config.yaml
num_hidden_layers: 15
hidden_size: 192
num_attention_heads: 6
num_key_value_heads: 1
head_dim: 32
intermediate_size: 512
vocab_size: 798
hidden_act: "swiglu"
norm: "rmsnorm"
norm_place: "pre"
norm_eps: 1e-05
positions: "rope"
rope_theta: 100000.0
rope_fraction: 1.0
qk_norm: false
attn_scale: 0.177
bias: "qkv"
tie_word_embeddings: true
parallel_block: false
init: "uniform"
init_std_qkv: 0.0375
init_std_o: 0.0
init_std_up: 0.0375
init_std_down: 0.0
optimizer: "muon"
learning_rate: 0.0133
lr_mult_o: 0.748
beta1: 0.95
lr_head: 0.00656
max_grad_norm: 2.0
warmup_steps: 200
schedule: "wsd"
decay_fraction: 0.764
decay_shape: "pow"
final_lr_fraction: 0.0
batch_tokens: [16384, 32768, 49152]
max_seq_len: 2048
doc_mask: true
z_loss: 0.0001
train_tokens: 184200000
max_steps: 6244
dataset: "wikipedia_en"
MLP neurons of a small language model. Each row is named by its layer, matrix (gate and up: input weights; down: output weights) and neuron, and shows model dimensions 48-175. Each number is 200 + 30 x the weight over its row's rms, rounded and kept within 0 to 999. A neuron's up and down rows have the sign that makes its largest values positive.
After each neuron's rows, "fires in" lists the words (lower case) most often at its 100 highest values on Wikipedia text that the model never trained on. A number after a token or word is its count.

L9.gate7,203,174,185,234,263,210,197,158,220,189,216,240,178,188,181,204,195,240,145,136,239,186,215,192,165,170,169,225,199,209,188,185,227,206,204,249,236,201,168,215,212,204,220,206,176,187,200,204,185,157,208,215,223,278,180,196,205,227,238,178,159,179,221,162,124,156,213,203,130,243,186,223,188,177,177,200,168,209,240,197,199,221,176,198,212,209,239,247,144,250,248,160,164,176,222,220,213,151,200,179,145,197,171,264,203,180,159,154,229,187,219,203,182,232,196,243,189,172,262,235,197,230,251,174,136,178,212,187
L9.up7,222,192,173,224,267,207,151,198,266,291,208,182,243,197,189,199,173,239,213,174,185,180,199,210,188,189,158,199,234,267,126,204,240,244,165,167,227,191,174,169,156,245,192,196,191,140,202,240,198,212,187,232,244,194,228,224,205,257,255,200,178,204,168,233,247,175,212,231,224,221,188,179,195,174,210,213,157,227,207,196,177,209,179,220,217,211,257,208,241,215,190,194,163,229,260,223,197,198,181,212,183,204,128,179,185,119,196,224,220,145,173,200,237,168,205,216,175,201,178,212,166,253,202,206,192,177,192,203
L9.down7,155,192,228,212,188,217,198,219,123,230,184,205,196,251,167,198,207,204,205,191,186,151,177,200,208,190,191,157,149,196,196,253,158,214,191,202,187,206,155,214,172,207,198,230,135,210,219,205,169,216,207,210,217,275,218,213,118,179,223,183,172,235,222,239,182,147,223,173,182,212,185,164,245,192,147,216,157,208,207,180,205,137,255,224,243,182,216,183,222,168,209,197,229,230,198,205,178,202,179,148,211,162,219,221,154,200,205,202,208,215,195,217,181,239,153,183,212,171,200,234,174,182,208,177,205,219,134,186
fires in: "however" 21, "never" 12, "they" 11, "having" 6, "although" 6, "though" 5

L6.gate329,178,194,194,222,252,209,194,253,198,236,212,156,242,252,215,169,207,177,232,174,221,212,203,232,197,247,170,240,176,237,196,218,194,222,186,112,212,219,188,211,198,204,180,200,184,223,177,231,216,228,225,223,225,209,211,156,214,178,172,226,193,172,165,184,241,197,117,169,182,239,215,217,180,219,193,203,177,161,200,223,152,189,207,220,223,162,197,200,186,148,208,146,234,187,220,192,179,218,204,231,241,188,193,177,224,174,184,244,211,248,188,210,258,255,248,185,204,193,184,214,211,220,241,248,164,210,201,204
L6.up329,176,199,164,197,181,160,167,216,164,221,179,189,198,212,205,165,213,209,221,157,232,180,249,214,197,174,246,151,199,201,237,187,206,218,214,143,217,207,212,208,181,199,204,200,233,184,122,225,173,177,230,170,228,208,263,181,207,218,193,261,192,234,139,234,206,197,178,141,181,221,232,183,160,212,174,190,178,182,139,185,186,165,187,186,142,157,208,222,203,196,130,162,208,175,247,211,244,201,218,212,210,165,183,173,170,181,206,228,176,219,193,224,198,268,191,206,180,170,214,226,208,195,225,241,179,264,186,230
L6.down329,207,245,198,168,191,202,166,209,222,155,250,184,189,193,242,189,215,210,156,182,209,161,218,178,179,209,195,190,212,178,207,202,249,75,229,158,215,181,214,166,221,188,204,245,185,205,188,177,190,207,243,163,217,194,209,236,240,187,180,252,177,189,204,172,225,194,218,272,171,174,202,169,199,181,216,245,194,164,196,238,201,200,161,221,238,181,263,208,238,218,269,161,168,273,205,221,244,189,191,201,214,178,152,229,183,215,226,184,183,246,199,170,228,191,159,152,234,195,227,202,191,182,212,261,150,184,183,239
fires in: "is" 78, "was" 13, "issue" 4

L4.gate237,202,190,210,146,191,189,181,180,137,216,168,154,189,148,167,203,182,175,212,246,228,195,210,179,200,259,206,157,200,239,246,200,207,179,229,200,162,168,193,161,214,181,201,262,192,225,207,217,189,202,186,194,172,221,192,234,186,197,206,194,217,234,152,183,167,250,189,235,186,240,200,246,220,164,207,246,229,239,143,187,194,190,244,228,150,206,215,169,183,180,235,211,207,211,177,266,156,183,228,207,200,231,224,181,180,229,201,176,152,227,244,247,189,193,180,200,160,196,210,230,200,250,197,203,142,253,230,182
L4.up237,172,208,188,194,206,153,206,205,170,241,214,209,201,214,277,226,217,246,147,212,204,167,203,227,175,194,182,233,188,235,222,155,156,211,213,210,213,198,152,242,171,184,231,208,225,170,179,199,181,198,209,186,250,226,166,203,228,162,179,210,230,237,209,169,235,200,202,188,206,200,184,224,175,178,184,235,155,182,200,239,127,218,175,131,235,188,173,153,248,225,254,195,199,215,229,233,208,168,210,250,219,196,198,218,195,228,243,199,226,202,162,206,183,172,178,157,173,168,164,201,165,209,221,211,199,230,233,198
L4.down237,203,233,184,202,199,175,209,206,217,247,199,172,209,215,212,186,162,223,218,240,214,219,207,197,156,198,214,218,167,206,226,165,208,269,206,214,247,219,220,261,186,201,174,194,187,203,211,203,157,196,247,201,253,249,157,169,216,228,146,141,130,199,244,201,224,210,173,194,203,172,184,185,135,192,177,249,131,260,136,211,142,167,201,181,208,161,203,217,162,217,273,189,157,206,260,227,185,167,207,204,159,177,205,175,208,188,209,170,164,248,148,233,260,191,178,226,152,171,192,254,200,172,195,163,213,209,231,194
fires in: "her" 47, "up" 16, "over" 9, "their" 7, "his" 5

L2.gate380,192,250,211,158,223,251,189,215,240,171,212,162,165,147,229,259,190,242,194,219,195,196,187,227,182,211,160,207,156,189,220,198,205,172,223,201,159,203,193,201,240,156,218,281,256,187,244,210,230,271,193,187,175,176,172,207,202,171,188,198,196,182,217,235,237,246,241,268,225,220,206,167,232,204,165,191,196,166,178,196,218,216,169,151,155,217,200,151,200,211,179,237,226,218,192,237,166,172,197,214,167,210,179,142,196,205,211,166,196,245,225,142,155,163,213,153,209,192,192,236,165,168,216,179,187,194,218,212
L2.up380,198,219,195,204,189,247,183,212,224,199,215,158,151,153,252,260,222,233,189,207,166,223,183,209,173,195,195,202,197,168,263,184,166,204,206,180,173,231,214,172,220,165,223,260,260,227,232,215,209,257,201,159,191,211,182,239,200,170,140,228,224,200,212,225,209,205,198,228,209,233,178,185,236,193,176,205,186,226,205,178,217,222,192,135,182,196,209,146,226,205,157,224,204,187,175,248,159,206,199,224,176,218,193,125,193,195,236,208,255,235,234,155,163,137,194,184,192,226,184,245,183,149,232,196,195,198,242,203
L2.down380,223,242,165,170,183,209,178,179,200,259,138,152,180,144,208,229,213,217,207,214,176,223,240,201,190,160,152,243,160,173,218,196,206,217,183,176,197,213,213,228,267,171,210,279,255,231,194,243,183,182,147,147,175,171,201,235,209,171,171,210,225,188,170,235,218,177,221,233,209,212,196,173,190,213,164,274,174,232,182,222,179,180,187,191,171,201,199,178,177,170,219,245,178,180,186,200,165,237,234,150,170,210,204,165,188,192,181,162,228,190,179,227,183,109,214,210,235,185,202,264,178,163,174,200,154,250,211,223
fires in: "up" 28, "over" 24, "upon" 5, "upper" 4

L6.gate400,199,222,175,176,223,210,230,193,174,238,162,190,207,152,198,189,250,229,170,188,171,185,138,199,170,194,203,172,130,167,205,177,145,190,182,207,162,201,168,226,236,173,216,270,243,190,243,221,208,232,193,169,168,250,187,198,232,224,219,227,210,214,155,191,157,201,194,213,214,243,167,169,179,227,156,252,205,219,179,167,159,209,177,190,188,269,173,189,233,159,204,202,196,179,205,230,175,225,177,201,180,178,220,165,139,175,223,194,221,237,192,233,180,205,199,170,150,139,171,230,171,243,209,208,191,219,195,247
L6.up400,231,250,177,186,233,258,226,232,153,213,167,167,206,165,246,204,180,201,185,196,176,165,181,211,191,146,168,211,148,200,232,152,151,155,227,210,152,222,181,194,250,179,193,230,226,245,231,253,185,251,168,248,142,244,161,163,238,198,166,233,243,232,205,220,183,169,172,234,242,266,191,207,216,251,151,262,205,213,227,170,173,205,161,136,203,235,207,240,202,147,185,217,240,204,172,246,130,200,200,215,159,142,183,200,176,187,252,181,174,172,187,223,185,213,176,203,182,199,203,279,191,206,184,199,201,220,197,207
L6.down400,180,234,168,175,211,144,210,177,217,260,121,204,193,159,191,205,166,201,203,241,198,201,195,203,196,215,156,217,181,187,212,158,197,205,200,198,204,228,211,227,237,148,183,289,232,246,218,198,184,216,165,241,167,192,235,225,216,184,105,178,198,224,203,231,181,161,192,168,204,173,171,165,234,165,183,258,207,252,210,168,273,215,232,149,157,252,200,218,214,150,231,228,208,187,223,226,180,203,219,240,183,164,181,181,195,157,181,160,213,165,223,216,211,215,209,178,232,203,213,211,211,146,170,176,167,229,234,221
fires in: "up" 28, "over" 27, "overall" 7, "upon" 5, "upper" 4

L6.gate22,175,193,229,168,191,176,205,197,195,138,187,213,264,177,137,206,232,240,198,228,186,218,236,215,157,203,176,190,151,235,244,157,212,153,184,240,208,184,208,195,166,167,195,238,204,200,211,219,180,241,177,186,229,161,193,204,173,227,185,201,186,181,177,201,231,158,231,265,219,198,179,218,200,154,168,180,241,198,200,191,135,150,179,163,261,198,229,220,218,164,179,203,186,185,191,156,217,213,241,176,175,145,212,169,183,194,219,246,197,230,226,183,223,177,187,173,183,220,190,253,201,257,225,152,241,222,196,178
L6.up22,183,180,267,167,196,199,196,250,213,187,183,223,199,176,194,239,243,240,232,243,155,233,221,208,186,221,237,170,202,226,180,146,212,161,179,268,208,218,193,196,200,207,200,266,211,212,187,217,210,172,208,189,242,206,205,150,150,203,189,143,129,206,237,242,150,239,214,241,249,200,201,224,181,246,196,216,230,192,253,197,131,201,202,139,234,166,166,168,206,166,170,238,217,222,166,249,200,184,234,210,188,158,217,197,186,207,237,240,223,251,237,201,182,136,195,209,235,211,227,200,180,239,219,153,257,218,150,204
L6.down22,231,210,172,192,189,246,186,205,202,216,149,213,203,216,194,200,181,193,210,226,181,238,288,190,161,226,246,161,151,199,195,199,130,202,220,214,286,247,191,182,216,179,228,278,167,210,232,183,217,255,194,164,215,152,190,198,203,185,194,121,198,224,174,227,160,189,193,208,223,197,213,209,239,211,217,204,195,222,201,182,174,180,219,177,258,213,194,238,181,175,217,156,162,236,189,198,207,211,188,204,219,182,128,198,187,197,226,212,212,192,287,169,222,200,122,195,224,209,141,207,162,205,180,125,196,229,163,201
fires in: "first" 28, "against" 21, "again" 7, "conference" 5, "agent" 4, "referred" 4

L2.gate346,199,182,162,193,225,207,192,244,188,208,157,119,147,154,225,207,171,216,221,210,178,218,236,171,173,269,178,225,192,178,190,184,193,229,158,263,195,261,212,195,250,227,178,258,207,234,252,171,201,203,216,191,194,201,176,184,134,196,201,202,202,191,158,201,205,176,201,259,207,232,162,189,211,227,157,217,257,233,195,154,131,215,184,198,142,243,231,202,215,153,199,220,218,237,211,202,151,230,213,169,176,212,182,148,160,183,225,190,236,203,190,229,141,237,172,228,215,197,205,203,165,231,213,237,195,244,198,186
L2.up346,201,167,202,177,215,148,153,210,146,190,192,148,211,194,202,212,188,153,159,155,196,211,252,189,217,194,167,244,158,151,215,187,163,182,206,215,227,220,184,208,208,166,195,229,193,288,210,264,215,218,185,139,214,202,207,201,151,252,172,130,172,176,176,182,204,170,275,240,191,200,210,183,219,247,233,209,201,240,207,185,142,159,167,142,183,252,211,198,198,163,206,191,243,159,207,152,197,169,230,177,198,209,168,163,199,174,224,250,238,175,212,231,231,215,200,239,175,183,198,191,186,229,176,173,205,265,231,192
L2.down346,163,236,159,130,195,178,158,230,220,239,176,175,196,170,190,214,157,177,135,167,171,200,275,225,209,168,234,210,194,191,187,200,175,254,193,255,218,204,174,208,171,175,193,244,248,241,207,193,210,218,186,199,168,137,225,211,180,198,164,124,158,199,251,209,189,179,194,201,249,202,165,164,202,266,199,217,212,242,192,170,185,196,194,182,195,221,185,238,195,192,193,184,217,169,217,193,182,220,235,185,183,144,216,199,189,163,175,196,228,202,272,202,202,184,215,220,150,191,248,210,200,157,132,164,208,262,220,189
fires in: "up" 23, "different" 9, "transferred" 6, "referred" 6, "over" 6, "conference" 5

L9.gate99,239,222,196,248,235,242,210,175,156,196,192,254,216,205,167,182,182,177,156,172,236,202,187,222,187,171,180,224,192,229,221,187,241,157,193,211,260,209,214,160,183,230,213,270,158,235,158,199,140,158,169,200,242,214,184,243,237,248,193,213,157,179,204,207,258,168,192,198,210,184,175,187,231,202,246,204,258,229,212,254,163,136,253,210,205,243,197,202,178,187,245,211,153,218,237,121,199,176,238,189,205,200,139,203,211,217,240,201,168,203,220,190,175,229,177,192,163,175,234,233,218,157,197,273,184,207,210,227
L9.up99,182,166,197,188,201,180,147,194,248,174,249,216,221,226,222,216,224,234,199,178,177,204,185,163,195,152,118,256,203,223,170,170,202,255,160,228,224,175,246,184,294,200,208,185,152,205,179,138,158,152,183,212,172,166,228,163,161,147,196,237,181,229,253,221,158,162,230,217,217,183,176,165,202,133,167,201,228,223,194,178,176,186,231,230,181,167,194,204,229,230,221,236,209,194,209,182,183,209,198,182,203,227,176,191,235,174,165,164,184,185,183,210,197,228,233,203,198,133,214,209,200,269,189,217,205,244,235,170
L9.down99,216,190,189,154,215,176,184,203,171,241,211,227,226,188,160,201,173,188,193,191,160,81,209,194,205,164,193,180,157,208,208,183,228,204,198,157,204,247,214,234,192,231,225,207,172,171,189,251,196,280,194,193,213,208,191,216,216,179,200,205,217,174,176,187,248,228,140,185,219,245,199,231,169,217,226,208,139,174,195,207,249,157,240,212,183,186,195,237,216,169,204,214,204,207,206,212,209,219,143,184,217,225,195,236,139,247,225,198,252,171,176,210,222,262,231,207,167,181,137,236,172,233,202,197,157,229,151,225
fires in: "no" 14, "what" 12, "never" 12, "number" 7, "t" 5, "however" 5